MLP neurons of a small language model. Each row is named by its layer, matrix (gate and up: input weights) and neuron, and shows model dimensions 48-175. Each number is 128 + 32 x the weight over its row's rms, rounded and kept within 0 to 255. A neuron's up and down rows have the sign that makes its largest values positive.
Before each neuron's rows, "fires in" lists the words (lower case) most often at its 100 highest values on Wikipedia text that the model never trained on. A number after a token or word is its count.

fires in: "more" 25, "much" 10, "further" 6, "direct" 5, "less" 4, "full" 4
L6.gate397 [112 144 105  96 113 152 172 160 171 148  50 154 134 116 111 145 157  99 146 145 125  92 152 117 117 190 187 106 143 118 114 128 131  90 114 189 158 134 147 170 146 181 131  81 141 188  73 120 100  61  70 139 120  73 131 132 127  88 148 187  70 126 202 123 170  58 197 108 101 151 102 115 180 154 182 162 138 171  76 155 112  74 129 118 148 175 110  65 130  78 154  98 153 121 163 106 125 176 141 177 122 135 183 142 108 172 101 122 138 108  99 146  92 138 122 135 127 115 131 104 162 146 113 125 130 145 106 173]
L6.up397 [155  99  82 126 116  86 102 146 142  76 114 141  98 112 100 108 177 119 144 163  71 151 177  98 153 122 171 129 120 131  42  86 152 168 129 190 204 141 115 153 137 127 103  54 146 159 154 138 136 174 142 162  80 110 106 105 134  71 139 172 111 163 142 108  99 120 171 100  97 149 138 128 138  85 135 138  80 126 140 113 122 113 153 142 163  83 114 105  96 140 133 170 155 124 167 113 159 153 152 157 131 164 145 160 145 172 131 110 129 110 128 155 133 157 153  66 136  91 145 107 115  49 119  55  57 225 140 133]

fires in: "to" 54, "with" 8, "for" 8, "and" 4, "the" 4
L6.gate472 [ 94 156 137 171 162 183 151 138 119 139 126 154 115  99 134 147 179 134 135  97 202 103  82 156 126 150 156 112 160 145 101  89 155  83 130 126 176 114 120 116 110 145 124 163 176 136 112 134  90  80 162 116 124 113 153 145 151 163 107 166 145 145 187 202 148 137 141 102 105  83 121  82 145 255 143  95  89 124  97 137 158 109 137 137 141 126 135 122 139 102 214 117 160 140 103 159 124  92 142 144 117  83 175 139 115  84 168 141 113  85 124 181 123 103 248 127 109 136 143 155 198  75 118 175 180 131 141 129]
L6.up472 [113 149 118 172 113 103 127 110 153 114 144 133 143 124 183 101 116 134 115 103 172 155 143 148 128 151 112 105 133 175 100  99 161 124 128 137 173 100 148 139 120 102 156 200 128 151 143 143  44  86 175 129 131 154 156 108 100 142  62 160 147 120 155 150 131 117 173 109 134  81 206  59 149 163 107 151 148 159 146  99 123  81 150 125 134  71 113 121 126 195 154 150 134 121 104 129  75 141 136 146 134 156 215 135 145 114 149 166 204 132 136 192 144  98 193 128  61 135 131 129 111  73 186 148 126 136 146  92]

fires in: "a" 79
L7.gate89 [115 171 122 111  82 142 104 115 129  81 136  79 162 167  87 160 154  86 102 138 156 135 163 144 118 185 123 113 141 170 119  54 153 142 126 123 153 152  76 144  76 146 127 111 146 123 119 205 152 123 100  43 140 121 111 156  90 190 110 199  89 124 166 134 124 116 124 165 122 152 167 191 121 127 169 129 111 142 106 196  92 141  64 126 107 114 148 109  77 171 140 103  91 125 127 127  56 150 108 115  95 108 164 137  88 155 145 144 176 129  94 141 120  70 177 123  91 156 166 143  92  94 182 171 137 113 102 102]
L7.up89 [163 155 122  96  98 159 144 145 108  78  55 119 174 122  76 135 146 103  68 117 130 119 145 100 158 144 145 118 116 153  93 121 161 123 123 145 148 118  85 166 132 167 135 137 155 158 152 208 167 147  84  88 120 151  81 171  99  86 165 170  73 146 143 116  94 103 118 143 131 154  98 134 169  90 142 152 116 165 147 156 148 110 159 217 132 109  82 103 191 185 111 155 169 148 143 129 117  72 126 184 124  88 116 111 124 150 136 141 155 174 167  94 159 131  99 130  96 110  91  53 183 110 172 157 124 151 160 118]

fires in: "a" 23, "from" 11, "at" 11, "of" 10, "and" 9, "with" 9
L8.gate358 [142 154 133 120 100 194 117 164 109 100 115 121 112 114  94 163 146  97 178 134 171  73  96 197 162 129 134  78 113 179  48 105 161 147 169  87 134  92  75 150 166  85 125 144 153 130 120 143 156 126  52  38 174 109 136 155 123  75  79 191 109 118 162 157 163 129  84 173 177 101 115 174 149 127 164  87 136 146 128 174 121 156 140 107 122 129 109 115 122 170 125 135 125 135 125  94 142 108  90 155 128 107 155 130  69 149 160 138 162 117 158 160 132 188 125  99 135 169 164 120 158 116 201  79 129 118 110 174]
L8.up358 [160 150 134 113  99 207 137 138  92 122 131 127 147 146 113 135 149  67 154 172 144  97 131 157 143 128 117  81  69 141 116 114 171 191 204  96 128 145 112 214 111 145 117 146 147  97 137 168 137  97  55  85 129  90 123 131  96  84 127  89 121 133 127 171 112  74 121 111 170 183 107 149 131 151  86  86  74 123 144 143 128 113 165 127 137 121 125  90 187 195 117 151 139 127  71  99 134 103 133 150 136 162 122  92 113 181 109 147 184 181 156 129 145 195 148 114 133 123 120  67 142 127 154 125 164 193 155 158]

fires in: "a" 43, "first" 7
L8.gate424 [108 132 111  99 141 132 137 128 177 111 108 119 164  96  64 136 163 115 134 153 149 125 123  99 132 151  98 139 108 149 114 122 116  88 122  87 145 151 124 119 123 190  98  94  57  74 129 162  98 168  64 129 100 156  72 110 137  95 134 134  96 164 113  63 126 110  39 162 166 120 147 114 159 158 182 157  94 111 146 145  82  84  92 142 127  64  89 104 169 209 139 135 138 106 156 115 185 118  71 143 198 186 124 115 132 161 144  83 167  93 117 151 138 140 147 145 120 115 120 127 173 113 168 133 181 142 145 161]
L8.up424 [171 116 128 124 120 103 133 103 155 108 143  97  94 114  42 183 195  90 124 164  23  78  93 109 127  91 127 118 103  70  90 193 153 145 127 139 164 111 119 124 115 164  57  84 144 155 130 162 135 133 115  94 113 111 121 163  43 101 142 116  93 113 138  85 171 195 105 139 124 127 100  91 137 181 150  90 146 198 116 172 105 139 142 164  97 171 109  72 141 102 108 120 178 153 139 147 108 145 154 108 112 113  98 164 166 154  92 139  78 133 164 103 129 127 128 148  96 159 109  96 105 118  93 126 206 139 192  86]

fires in: "most" 34, "more" 27, "much" 12, "some" 7
L5.gate382 [ 75 127 139 108 109 116 193 123 123  72 113  98 132 128 174 127 168 128 173 124 126 139 102 122  90 161 174 125 158 106 110 105 124 142  94 172 113 207 143 160 131 116 132 108 106 140 106 115 123  79 120 149 118  84 116 129 129  96 117 164 109 111 165 105 173  64 210 128 122 160 149 150 151 158 158 139 217 177 103 177 137  94  93 171 154 162 110 133  56 120 173 139 109 132 147 130 158 146 121 123 127 126 111 184 121 147 164 108 123  77 130 124 104 132 139 127  93 149 164  98 155 109 111 160  92 161  85 203]
L5.up382 [117 104 140  75 127 105 102 115 137  98 129  93 120  93 138  97 115 158 112 157  84 163 175  70 115 148 147 155 119 169 145  84 136 162 150 162 145 145 133 123 125  90 100  98 126 153 116 128 115 119 131 151 120  78 123 116 128  99 119 141  98 106 131  69 119  95 160  94  87 193 172 143 100 105 102 123 148 178 122 125 119  60 182 145 105 110 142 129  68 139 132 163 122  79 115 206 100 150 117 103  98 157  92 117 163 201 167  79 119  97 101  77 121 136 127 127 105 129 116 132 135  39 141 105  95 159 139 180]

fires in: "and" 60, "t" 5
L6.gate413 [114  90 132 158 115 216 142 125 133 119 123 165 109 132 151 136 121 107 167 121  97 116  97 100 115 109 149  92 152 118  93 125 137 148 158 149 182 192 138 149 168 127 135 136 104 138  90  48 130  84  90 108 150 115 154 172 123 130 138 185  89 160 205 167 170 142 212 105  89 182  91 141 136 177 126 129 137 133 105 175 111 135 133 104 144 215 106 103 169 123 180 158 181 133 111  92 124  85 121 131 179 115 152 165 106 148 115 138 153 112 115 135  91 179 131 140 159 120 150 129 197 117 145 140 123 109 108 151]
L6.up413 [100 128 145 129 133 185 135 184 209 126  64 100 115 159 139 112 102  61 149 128  93 111 115 106 185 165 150 145 156 128  35 108 109 128 145 131 114 151 168 123 126 123 132  92  66 160 149 191 147 127 131 115 199 164 168 146 134 138  68  92 105 172 131 142 100 103 144 128 130 109 132 191 147 132 116 173 152 136 129 162 154  90 114 120 117 139 136 114 175 159  77 166 150 124 129  75 157 102 120  82 145 138 130 132 123 170 150 125  49 165 139 102 153 139 122  91 136 142 121 101 152 110 156  75  56 116 131 160]

fires in: "a" 91
L7.gate242 [ 95 186 117 107 128 166  90 133 139  70  88 131 115 121 130 142 173  92 144 138 193  99 102 181  85 158 137 136 137 143  72  77 142 108 119 145 193 201 133 152 131 168 152  88 120 147 140  89 192 162 137  81 225 152 153 177 128 149 151 141  96 122 149 141 132  86 118 155 160 136 176 113 148 142 139 150 152 139 106 184 111 119  84  97 160  94 122 107 158 134 160 146 131 180 141  84 120  90 120  87 180 139 180 123  81 127 177 116 170 129 137 172 132  53 179  99  98 134 149 138 110 143 164 109 193 128  95  59]
L7.up242 [137 150  92  56 107 113 108 117 123 111  50 134 129 117 137 127 126  63 153 184 112 188  90  74 137  60 153 178 146 141 125  72 168 122 126 100 161  95 172 145 123 177  88 152 118 150 161 131 129 152 129 144 181 147 101 100  56  73 196 133 139 118 123 138 112 111  81 140 117 194 148 132 141 122 136 155  98 126 182 128 126 110 124 191 141  68 107 114 163 172 141 168 125 150 132 135 147  78 131  90 153 136 168 141 170 163 120 129 130 102 150 158 171 110 156 154  93  94 109  80 145 148 144 116 104 173 141 135]

fires in: "for" 49, "or" 14, "no" 11, "than" 5
L6.gate232 [111 183 139 116  91 137 120 132  93 136 159 140  86 138 131 165  59  88 167 147 158 146 167 142 140 151 165  87 138 129  86 153 161 121 145 157 137 168  73 111 111  76 205 114 103 117 133 173  84 124  88  76 115 112 107 143 145 173  90 156 104 142 184 135 124 146  73 162 154 131 162 169  67  85 162 159 141 127 138 177 131  93 109  74  98 215 130 115 139 156 104 131  85 110 109 160  86 107  92 140 137  79 117 120  66 158 149 140 159 196 149 123 140  98  98  99 146 142 143  97 133 114  92 167 142 101 123  88]
L6.up232 [155 189 138 128 117 137 118 112 107 158 165 111 118 146 148 145 142 120 164 125 146 104 152 150 118 138 127 114 167 187 148 118 149 161 139  91 112 150 118 175 197 109 147 165 104  82 135 170  67  79  78  98 146  75 155 113 163  95  94  98 167 153 157 134 161 108 134 148 122  78 127 127  99 182 134 164 156 144 137 134 127  86 207  44 149 142  82 102 164 195 161 158 103 123  69 145 147  87 152 127  80 126 127 162 141 185 100 202 112 181 161 121 139  40 119 126 103 110  90 126 177 136 101  96 138 112 142 139]

fires in: "to" 100
L6.gate281 [105  51 164  83 106 169 127 169 132 129 121 152 110 164 123 136 153 116 125 115 147  57 119 169  90 116 154 121 133  96 172  71 100  99 136 152 151 148 110 129 111 164 160 105 140 146  94 189 142 103 144 127 106  95 153 112 144 104 117 132 168  67 182 120 154 132 208  59 105 173 138  88 127 101 197  86 127 123  54 125 131 112 123 105 128 165 114 169 129 133 166 110 128  89 161 104 180 143 172 191 125  88 153 138 105 101 191 108 132 117 118 173  92 102 157 139 133 121 201 131  95 129 146 143 170 141 140 184]
L6.up281 [106 124 112 122 158 155 138 148 158 156 109 154 131 156  87 118 170 100 157 106 151  63 126 128 133 112 155  98 235 102 138  84 141 171 155 113 107 125 124 142 119 150 163 147 127 183 127 150 136  81  88 127 110  91 188 153 155 124 110 162 143 126 174 103 116 145 131  93 130 193 180 130 138 116 174 134 128 122  81 116 149  98 144 113  95 174 104  80 167 141  98 137 192 108 108   0 184  83 169 170 178 141  77 123 189 129 194 168 126 143 151 198 128 139 149 165 194  97  99  69 134  78 122 148 149 117 156 206]

fires in: "no" 68
L7.gate110 [153 211 138 206 143  73 223 160 118  79 166 152 145 100  43 198 124 140 121  88 145 100 108 151 139 141 160 109 179  71 104 107 100  89 115 199 152 123  89 168 176 118 137 103 140 150 133 122 104 136 119  51 133 101  95 157 137 137 113 151 115 148 120 123 151 109 111 165 146 122 175 149  97 142 179 106 103 152 127 172 112 151 101  97 111 154 152 131 150 130 193 123 130  94 114 138 144 141 122  90 147  61 108 140  69  93 125  93 142 106 145 142 126 142 119 113 163 120 164 104 113 108 178 131 172  89  86 119]
L7.up110 [138 150 121 127 125 131  88 168 135 143 135  99 107 120 100 180 192  87 130  98 151 125 174  88 149 117 110 152 104 169 127 132  99 124  73  96 125 162 133 178 166 189 128 175  82 141 132 202 113 183 114 110 143 127 114 122 108 133 151 121 158 185 127 120 163 140 107 197 159 160 113 118 149 109 255 131 108 121 163 152 100 140 135  92 112 121 124  83 130 130  97 133 153 102 132 130 130  87  80 112  98  71 165  84 135 157 138  96 118 112 101  86 147 111 103 133 137 148  54  96 138 160  77  80 162  57 135 136]

fires in: "first" 21, "next" 9, "such" 8, "this" 7, "following" 6, "last" 5
L8.gate296 [138  87 241 123  55 148  97 144 166 139 105 147 126 141  68 132 156 134 106 148 125  80 127 143  96  79  74 141 109  65 141 105 168 189 125 111 138  81 114 186 136  97 169 108 144  73 100 134 181 170 125 116  84 127 157 125 108  53 143 168  95 158 177  72 145 160 116 123 123 158  53 103 210  98 187  79 156 142  86 130  97 136  95 159 148 144 165 120 133  87 138 134 156 133 109  83 195  82 140  95 146  88 157  65 153 139 129  87 122 142 120 109 105 148 128 131 167 124 123 130 123 147 106 106 141 105 147 117]
L8.up296 [135 115 139 115 114 152  79 145 107 146  96  97 133 115 122  57  56  97 122 111 132 136  72  68 106 145 124 148 111 179  80 120 143 138 104  84 143 144 147 109  73 132 168 192 104 162 135 172  87 152 110 142 117 173  53 134 197 117  97 136 126 120 129 100 102  44 115 133 213  98 129 164 145  98 125 162  74 162 144 153  90  98 110 157  90 145 125 128 146 190  58 121 170  56 192 122 115 135 139  60 104 121 134 150 105 160 167 164  90 167 167  82 151 114 130 112 131 155 145  62 156 132 126 135 116 125 135 123]

fires in: "with" 55, "trags" 4, "tsou" 4
L5.gate326 [103  53  72 150 150 158 138 160 125 132 154 168 122 145 107 130 102 174 154  84 171  56  97 148 105 127 113 119 100 101 154  83 130  98 120 104 208 188  90 129 137 114 143  87 127  72 119 137 137  84 149 157 145 111 126 140 135 170 115 110 141 106 196 150 113 161 172  56 102 114 145 146 107 165 130  58 141 108 126 123 104 108  89  97 133 168 141 134 102 153 130 119 135 147 183 149 122 120 121 136  93 142 140 134 131 116 132 148 184 139 114 113 126 174 141 158  93 170 167 116 169 101  69 178 100 146 134 154]
L5.up326 [158 153 126 154 100 148  82 118 121  91 178  67 189 147 149 122 199 127 130 101 188  95 138 118 181 143 131 114 137 110 106 127 118 153 139 149 106 113  75  74 115 175  92 137 154 166 137 174 126 166 151 108 125 156 125 105 123 162 143 135 187 143 155 204 126 175 116  56 119  45 189 179  57  87 128 161 131  91 154 106 137 136 126  93  92 130 107  92 169 110  59 143 117  78 150 139 118 165 120 170 110 137 128 170 169 110 100 192 123 125 126 130 152 122 112 139 118 113 121  73 152  97 152 174 155 125 167  80]

fires in: "not" 19, "t" 14, "to" 12, "really" 4, "sheet" 4
L6.gate458 [138  89 115 104 118 220 137 146  61 170 130  87  67 175 118 125 158 126 183 143 113  77 124 130  92 135 188 110 153  93  97  45 149 105 139 157 175 117 138 112  52 103 179 130 141 189 116 126  94 137 128 104 100  97 182 143  95 132 173 120 131 116 217 141 124 141 168  85 114 153 157 162 125 146 135 112 127 121 107 138 143  82 104  89 132 160  86 126 110  98 116 102 155  88 128 112 147  98 150  99 169 111 174 181 107 108 134 132 137 107 130 142 110 124 156 128 127 131 160 109 158  74 101 149 146 168 135 126]
L6.up458 [141 151 127 144  98 145 123 144 126 139 155 118 122 133 133  75 176 128 246 199  51 145 207 105 130 123 143 124 137 145 117  44 122 156 148 141 106  89 126 140  50  95 130 192 101 117 137 148 117 125 105 158 100 158 140  96  89  93 177  83 146 136 154 102  75 133 123 116 112 132 140 181  99 107 100 196 136  98 150 148 115  74 113 140 132  99 125 144 114 126  77 147  86  90  86 119 120 173  78  81 149  67 134 163 134 148 147 125 124 144 139 141 138 112 180  99 138 130 119 103 158 108 145  97 113 134 132 137]

fires in: "is" 29, "was" 18, "got" 8, "did" 6, "be" 4
L6.gate13 [118 124 116 207 125 156 146 111  61 130 159 189 170 154 102 128 174 130 140 169 144 143 203  76  98 146  94  98 166 138 110 151 155  95 121 148 180 138 142 131 100 104 153 137 117 115  86  92  92 160 122 153 131  84 184 145 144  96 150 123 157  81 154 111 115 138 190 110  95 130 198 126 110 114 192 159 134  99  75 174 138 101 117 109 185 214 127  60 103 125 116 129 102 134 143 101 113 144  77 166 168 114 146 158 120  95 151 162 124  64 101 135  95 103 187 138  91  94 164 109  79 161 112 168 187 140 123 122]
L6.up13 [127 116  85 196 101 130 103 110  82 109  56 136 157 112 100  83 146 110 166  99 121 127 147  85 121 197  84 107  75 141 106 123 156 138 157 132 153 183 125 110  80 114 195 110 130 125 136 106 195 148 115  82 114 106 166 122 110  86 158 114 197 172 139 143 120 128 157 100 120 132 156 126 143 117 117 123 133 108  92 145 156 159 166 154 128 148 119 100  93 130 140 174 102  87 148  58 162 112 139 148 122 144 108 132 130 192 191 171  97 179 144 156 105 145 164 136 101  52 164 125 140 147 150 141 132 167 188  86]

fires in: "as" 72, "or" 7
L7.gate449 [126 168 135 151 144 162 109 125  89  80 123 111 130 121 105 149 137 176 139  91 151 155  93 111 106 203 110  50 142 126 116  74 124 127 103 202 128 163  75  75 142 109 111  94 156 158 104  94 150 189  99  50 170  80 140 126 157 137 116 171 161 159 163 168 136 153 122 109 123  89 144 123  83  94 125  86  56  92  99 159  95 159 128  57 137 107 170 104 113 159 149  97 109  95 143 148 151 156 144  69 176  36 110  97  79 133 130 124 145 161 119 143 111 152 138 123 118 124 216 126 150  66 119 130 154 110  96 152]
L7.up449 [200  88 139  98 127 117 110 144 100  64 118 105  98  61  90 162 164 123  94 104 103 153 119 112 174  97 126  83 150 148  93 101 191 161 127 141 130 133 102  70 158 124  53 161 193 154 131  96 158 159 135 132 167  80  85 115 146  86 111 185 142 180 157  86 136 167 150 137 133  94 142  96  62 100  95  90  66 161 130 132 120 121 170 145 134 131 111 103 133 151 130 123 161  98  96 188 134 151 132 102 132  43 148  60 140 144 145 176  99 171 145 139 140 159 115 109 128  94 113  98 161 106 116 202 183  70 145 150]

fires in: "to" 90, "of" 7
L5.gate97 [ 93 164 138 137  91 149 151 183 154 138 132 136 121 193 116 162 125  95 174 103 149  67 102 171 106 112 129 106 136  91 149  58 124 152 162  93 116 102 150 119  52 126 180 118 129 105 115 162 141 143  83 103 141  90 191  97 139 147  83 129 111  75 178 162 176 105 182  98 126 128  94 136 123 126 168 144 124 130 115 149 134 147 133 140 102 168  97 140 112 149  64 123 114  95 155  22 126 125 103 129 154  70 113 143 112 138 197 140  41 133 136 197 107 136 104 147 171 144 158 140  84 126 129 150 122 106 128 144]
L5.up97 [120 106 135 159 110 139 129 147 114 151 162 130 150 171 130 117 204  93 188  96 148  81  98 173 107  82 154 130  95 122 111 104 119 133 149 110 203 108 175 148  72 193 125  91 111 145 145 152 113 107 100 164 122 111 144  89 134 106 135  92 119 137 175 131 159 184 167 135 146 152 160 150 122 120 160 136 197 104 142 151 124 150 101 165 111 149  89 138 157 167  61 152 115 105 165 104  60  92  70 178 132 139  97 211 146 141 142 174 121 113 132 127 136 114 135 113 139 101  81 112 176 130 113 130 157 176 169 135]

fires in: "won" 33, "became" 19, "as" 13, "win" 9, "0" 7
L5.gate119 [113 120 106 164 172 164 120 112 115 134 126 165 147 121 106 226  75 155 138  72 126 111 120 209 139 146  79 119 156 116 164  84 115 127  67 100 161 185  98  68 134  77 120 102 145 106  66  75 172 132  86  97 161 109 126 137 164 132 115 174 157 179 141 133 144 151 134 105 124  78  95 123 149 147 170 117  83 145  10 122 148 132 138  70 201 184 128 114 169  78 175 117 125 128 169  92 172 140 156 100  93 104 162  90  91 114 146 127 115  98 130 127  75 161 112 141 112 128 162 100  94 145 135 191 138 152  97 112]
L5.up119 [161  73  62 140 161 173  89 120 140 162 113 149 134  97  80 140  90 176 141 106  64  88 124 147 139 109  93 149 138 142 139 118 147 132 104  98 177 170 100 102 109 154  92 101 129  82 134  95 155 167 138 121 152 126 129 150 102  56 158 110 122 153 128 148  82 137  95 176  92  44  71 137 159 148 131 150  93 130 118 130 151 179 147 104 160 130 179  80 128  93 104 144 133 202 145  69 183 150 198 105 112 120 121 140 159 125 125 152  85 108 131  98 127 188 108 117 123  96 178  54 120 139  81 139  95 172 135  94]

fires in: "of" 43, "to" 26, "from" 7, "with" 7
L6.gate21 [104 156 189 102 130 150 126 121 114 120  25 122  63 114 120 189 158  88 173 120 168  58 145 153 118 146 179 127 186 176  69 120 133 137 150 131 152 170  73  68 171  80 150 126 124  93 115 164 180 113 168  99 140 103 111 147  99 145 152 194 110 144 189 116 177 167 117 114 117 128 152 160 114  98 139 114 182 156  80 155 104 114 146 103 142 155 100 128 120 120 130 145 118 117 170 137 117 121 131 119 121 159 127 169  40 182 166 147 142 205 148 182 110 116 113 155 180 134 167 115 137  94 180 119 126  75 116 162]
L6.up21 [ 99 170 120 117 129 123  98 114 134 174 102 129  85 161 179 137  84 104 148 173 148 137 140 111 147 123 166 142 167 193 109  80 136 165 171 143 106 151 140 147 137 113 111 198  83 140 110 142 124  91  83 122 142  76 128 115 141 133 128 201 131 159 162 139 150 102 140 139 144 120 150 132 148 101 127 113 153 170 102 105 143  72 187 173 175 186  84 120 174 174  74 128  87 154 157  89 130 146 147 112 154 114  89 156 123 189 143 148  95 142 149 152 115  89 103 140 189 105 124 126  77 169 172 128 101 190 151 188]

fires in: "most" 27, "much" 11, "many" 11, "some" 8, "very" 7, "more" 5
L7.gate463 [ 71 109 116 163  73 102  87 162 100 148 124 131 116 179 153  88 113  83 144 140 159 135 126 143 164 141 148 143 114 126  43 145 169 157  80 103 164 141 104 143 135 107  99  58  90 144 120 181 116 133 192 146  86 128 160  60 115 127  96 131 153 158 192 118 114 111 111 117  82 131 167 103 147  98 153 147 136 121 122 108 144 149  87 163 111 111 154  97 118 123 120 114 130 116  79 138  99 182 100 151 170 118 129 117 174 144 176 158 165  95  40 107 129 112  80 127 134 122 140  91  88 125 116 157 110 125 161 100]
L7.up463 [107 130 131 119  78 106  69  99 104 116 127  93 118 205 158 114 117 115 164 138 108 168 110 125 158 126 102 137 105 158 112 129 100 155  92  95 139 147 155 175 140 155  99 140 103 111 130 158  91 159 128 119  84  99 126  32  90 111 142 130 180 188 142 151 154  49 150 124 109 168 135 117 169  71 146 118 129 188 132 104 159 139 167 119 149  97 102  99 114  92 137 149 145 125 118 147 182 186 137  90 124 127 130 126 176 188  88 123 159  89  51 143 116 101 126 176 106 120 112  89 120 122 114 155 117 143 148 146]

fires in: "with" 49, "as" 43
L5.gate285 [120 112 123 162 166 163 110 175 141 149 153 100 159 178 123 128 112 165 134 121 137 104  47 151  71 143 142  35 160 152  74  70 142  86 143 150 153 181 101 100 123 117 126  91 187 124 111 140 121 107 102 104 132 115 179 145 147 147 107 124 190 109 239 162 124 168 142  90 112 105 164 146  92 159  91 113 138 141  86 138 111  65 131  81 119 164 107 135 113 138 140  88 129 122 118 179 163 135 156 149  72  78 146 135 108 169 104 139 119 123 136 154 116  80 188 137  97 125 200 125 191 102 116 147 120 102 134  63]
L5.up285 [121 115  90 148 142 104 155  95 137 134 151 159 127 145 114 135 102 170 131  95  77 161  86 141 108 140 113 182 109 162 143 133 127 134  70 134 180 147 142 118 134 136 167 152  99 114 132 102  77  93 128  97 152  95 142 139 100  75  86 172 208 125 102 143 193  96  90 130  80 100 136  61 117 168 111 109 105 156 141 140 144 134 134 120 138 123 141 171 182 137 196 125 148 150 142 198 186 189 103  80  78 163 136 138 111 148 120 138 120  99 137  92 129 204 149 171 114 106 102 107 131 137 106 140 122 147 114 101]

fires in: "not" 26, "to" 18, "without" 9, "t" 6, "with" 4
L6.gate236 [130 193  96 107  64 167 155 195 142 121 126 127 136 156  82 115 145  94 163 107 139 105 143 150  88 113 178 130 182 121 148 132 137 143 167 148 170 151 126 157 129  79 202 124 123 184 113 155 150 112  98  90 124  86  72 124 108  86 126 121 117 141 175 155 145 123 154 111 105 176  69 148  98 103 205 142 180 119  88 124 107 100 107  96 122 163 103  94 145 172 149  78 117 107 201 151 100 115 140 105 125  59 139 148  78 170 105 117 149 112 143 131 109 101 104 173 132 124 149  90 120 159  91 117 140 143 123 104]
L6.up236 [160 123 137 134 192 130 156 134 112  90 121 112 146 118 109  92 123 131 178 156  95 103  88 178 100 165 173 135 189 162 140  83 153 109 162 149 149 169 112 160  89 128 163 118 145  96 124  95 140 131  72 103 164  93 145 128  76 101 132 131 147  78 147 137 113 178 159 148  90 117 157 100 120 170  64  84 151 140 106 108 110 125 161 107 149 133 100 106 169 133 134 145 130 174 142 120 158 141 179 119 154 119 152 183 107 185 106 161 100 149 164 168  98 157 164  68 149  58 154 105 150  95 137 124 118 169 145 190]

fires in: "was" 32, "be" 29, "been" 13, "then" 5, "also" 4
L7.gate145 [149 139 165 179 144 111 185 101 135 126  98 122 148 180  97 165 159 180 187  97 129  94 116  92 112 146 137 117 158  69 108  59 125  88 141 115 162 153 136 137  49 109 174 128 145  91  81 118 151 141 134  77 151  96 193 102 142 120 168 128 150 142 156 118 120 152 115 115 115 151 209 109  80 145 121 100  97 102  37 124 129 116 125 158 165 193 164 102 209 121 138 125 144 124 144 116 175 165 146  76 136  81 126 110 128  94 170 141 112  88  95 153  86 121 224  93  85 115 158  99 108 141  85 168 156  76 125 113]
L7.up145 [129  93 118 125 137 141  94 139 109 110 172 142 157 160 113 107 150  84 109 201  98 154 128  51 115  78 145 110 182 117  79  78 179 129 158 114 118  50 123 173  93 170 108 116 129 113 121 135 165 105 106 113 124  93 135 105 128  61 151 157 152 180 166  98 110 160 137 143 139 187 156 106 140  97 125 104 134  83 135 136 105 109 123 198 105 155  95  97 147 144 110 122 180 107 121  66 155 123 122 140 169 104 114 183 164 190 125 166 101 117 133 128 140 106 167 120 116  91  71 114 186 172  99 113 115  71 130 134]

fires in: "as" 61, "assurance" 5
L5.gate504 [125  60 110 160 136 163 120 127 165 125 151  89 156 151 116 119  35 165 134  81  97 168  72 138 103 200 114 106 156 179 117  46 147  93 105 136 173 155 123 121 113  94 133 163 124 111 110 155  91 117 124  97 129 140 129 128 108 127 133 175 155 128 179 172 168 152 119 101  61 118 128 111 103 218 159 120  95 110 142 161 107 195 108 110 131 139 150 141 138 133 141  86 150 127 144 219 107 172  82 100 116 120 166 153  74 140  69 131  92 119 119 123 135 163 163 144 158 115 119 149 155 106 114 186  67 118 108 102]
L5.up504 [170 122  91 144 129 127 134 135  72 135 162  86 175  97 129 132 103 120 120 111  92 144 122  75 131 124 122 127 140 176 106 146 186 149 157 152 142 148 107 139 145 126 106 129 137 112 139 143  81 110 123  48  93 104  88 121  48 127 137 155 181 128 146 142 156 136  83  98  90 138 211 132 131 177 112 117 111 135 164 175 140 107 146 160  88 151  70  58 145 125 193 114 173 116 123 163 169 101 121 124 152 122 128 176 112 132  85 163 108 113 129 149 135 154 184 148 144  81 104  81 191  75 125 159 116 120 144  99]

fires in: "as" 85, "assurance" 4
L6.gate379 [121 107 129  94 147 134 154 192  89 102 111 113 160  88 172 142 157 148 166  95 152 107 104 218 140 119 155  68 135 126 108  71 123 118 136  98 110 124  67 116 126 104 148  93  93 115 108  61 151 154 137  89 165  85 149 136 117 137 112  98 153 111 137 143 145 108 109  81 110 136 175 112  62 124 148 138 172  72  82 134  98 146 147  62 140 175 102 148 138 129 141 125 128  87 126 144 135 181 126  93 210  93 179  94  17 164 134 138  83 136 118 208 108 127 135 123 108 135 140 124  90  54  92 167 134 114  89 118]
L6.up379 [101  96  65 104 142 168  98 138  73 104 107 128 130 114 111 151  88 134 165 141 140 143  65 152 174 188  88 131 109 204 156  92 110 148  87 110  35 159 110 155 128 154  83 115 122 132 115  71 122 111  89 158 226 151  99 107 106 105 173 103 152 101 123 152  80 162  76 121 106 151  60  69 106  88  80 151 102  92 105 135  48 142 127  85 173 143 120 120 101 141 122  90 164 136 130 191 125 148 104 127 220 159  82 116 118 129 115 102  91 163 106 103 112 146 133  95 147 101  96 110 122 111 153 158 138 101  87  88]